config.toml
d_mlp = 2048
parallel_block = false
optimizer = "adamw"
MLP neurons of a small language model. Each row is named by its layer, matrix (down: output weights) and neuron, and shows model dimensions 464-655. Each number is 500 + 40 x the weight over its row's rms, rounded and kept within 0 to 999. Numbers have three digits each. A neuron's up and down rows have the sign that makes its largest values positive.
After each neuron's rows, "raises" lists the tokens whose logits its output raises most directly, leaving later layers aside.

L5.down1472:543525539509515499495451519524558451465544560491478510567452538572514509476491498543524507447431460579518532493437523496520551516429535511387486451532536536457491564478495513478465407482566534503489559538478503498574507492421438495493507506527496537480460509405543432509526486497482525485502452426578497498533465456466488511499482547545509513504497596515596555468343514543487514477516557493477490553496493490481460405560442435492507551510554559491450473488521500453482525526523488593587500561538532404536514540484521470538479520498525487492506481574522556478538539521455411555
raises: "ues ", "ues", "ue", "ne", "ne "

L5.down326:540477513479452535499503511508460431504434535512506415517422511539426540530483496499482495399521518550511530510560539486476503442529526469526507500513504521463493515421505522487531567521530445587471566524497486477539520452465444445540536473555555459482533503580472512517557450447513450529503535485551539490486453534520525498417500512510540478533504524470450520569457485483551493464557468488541483452487572541514527514529530516510567541412560528454570526501453542463442467534535556530507521453571515475494493521514427608472539491498491444514484497532472592477528476495471514499
raises: "edi", "ensive ", "ense", "ense ", "edition "

L5.down1306:518496516546464494453405562480475497459460516496479419497516467531457565508538428521436496467469551440480529454497460555520526520494556537479424516555537473398536477538603518525533552455483486442462534521557487529475370501502535429479533400505503606485543477521522524453429464538469528497493508489493471532583524455537504528528479487511461471499504568483540478563466418474526405497507543557503490549473521496469569457499463547497541506487460467486551529499458511484530519471509461466624577492493576458468489479537470498534564477420510528494494543539458504528531442477532531464
raises: "ished ", "ishment ", "ish", "ishing ", "yn"

L5.down825:558474547560506543515511467481501500535476474556504451495488505443494492596523531447459523533548456473516548527554535502492474479552503531461510464488545529392501518564521515505477511454496525497488484596521559588482547453528521420470534564531459551480568488478507498458532507517492523478526461508509447483467423492548438448466508599492534534485496547544542444461500489527552526435475467525458499536514531469504503532541545426511590462481452503516523484445407487438493448464516474556466455531543501511533569526514454450454550564452461487501537502515529492508578536446568541502
raises: "ander ", "emor", "ission ", "und ", "ission"

L5.down1430:452425449548512488550581510500570506544453478483512421429504524475478457469440495543481450558443465532494502497533470484468470488475535494478525454471505486470489518456523537544453460561614535498444523479511465568586563498502478485488470438468483547528491556527555481539507599592516523463438494571486533569572491477482498467580538406522525484510498482491545509517528537593467529499405486546455523488541418547490473484506514472495488488506501559475469495544431511520536521471536431480522550572489538511488452548504482532433514551472451491495518522474466459459513552497528524475
raises: "ft", "mm", "mm ", "ft ", "omo"

L5.down802:533546555518472503492506496494458546502441518503412448550480483556482471481525481507458524477505531458498422557506517519544573483529577480468443505473477461510512457508493523507496499435481571459416492476521466574500479489507451505556482559500534481562461511513477477515478478520493486422497562533541517451511504509467450541532444499453478496535482493520578501382412462527496503529489497551527572502446481516496495442465483474502522485486494461492469528482530449504451430448528496456529533470489420534482560542516440488531486510482487569559465476468503489488473502487484463539
raises: "ces ", "ces", "ce", "ced ", "ce "

L5.down543:612535435549464524522557489532543447479449489429580553504510475559557525459467510552509507472477485506465620481478511535514515497410496489523517508505484446445505423487512575466508539489464419557489522512517476505407477506506464495539412446501452498519496477436558504433455498462474523445407501532527519537514504529490475584577443573506465526514498561493425512485545482479575465531551513516538479535574510540523561473467470512474525546466491451508462540533562527547516455523527477490566483498480486519534456493463527458510436448549511457474460574555483397493524456507450465518
raises: "ood", "ood ", "ast", "ank", "ad "

L5.down263:510533483544505458478494499558470510464493597523515489489474475506470494528543540503483528463424522508544495472467531471533458542468480409514550532503488493412520440515525479500475464508483500501498560580569523456465530519462513898471469514508496485502528522510487526571510538515479538565450449485551489521544460458492542529502414517498472430540513446468525523544537497540463515527463464608537536445470448539504496474471524529538445509467480469472416506480507527546481555490510472477414483493558515506475527490541541514519545482504486522485443507517489512483548554525518522515
raises: "= ", "- ", "Scientific ", "Member ", "History"

L5.down382:477476428447469440575489501447467457510457506528473466461645492497532510537517453478478532579475485524546535503484448550474420477514511483529569508582521487558459436471510421503510498523462572543485513415582464509431461482474503495477579473487488488514524506505566599426496578465445445538501522507523476510455478415436419461534445554547487450479491533505492510458478485450456552461535520471455530484496459480517427444545491503515507508502515527477468481449529469455486481497529499456506535502447540525467422419485543555570425534512459562558436524493596523500503572474464488511
raises: "ash", "ash ", "are ", "ad ", "on"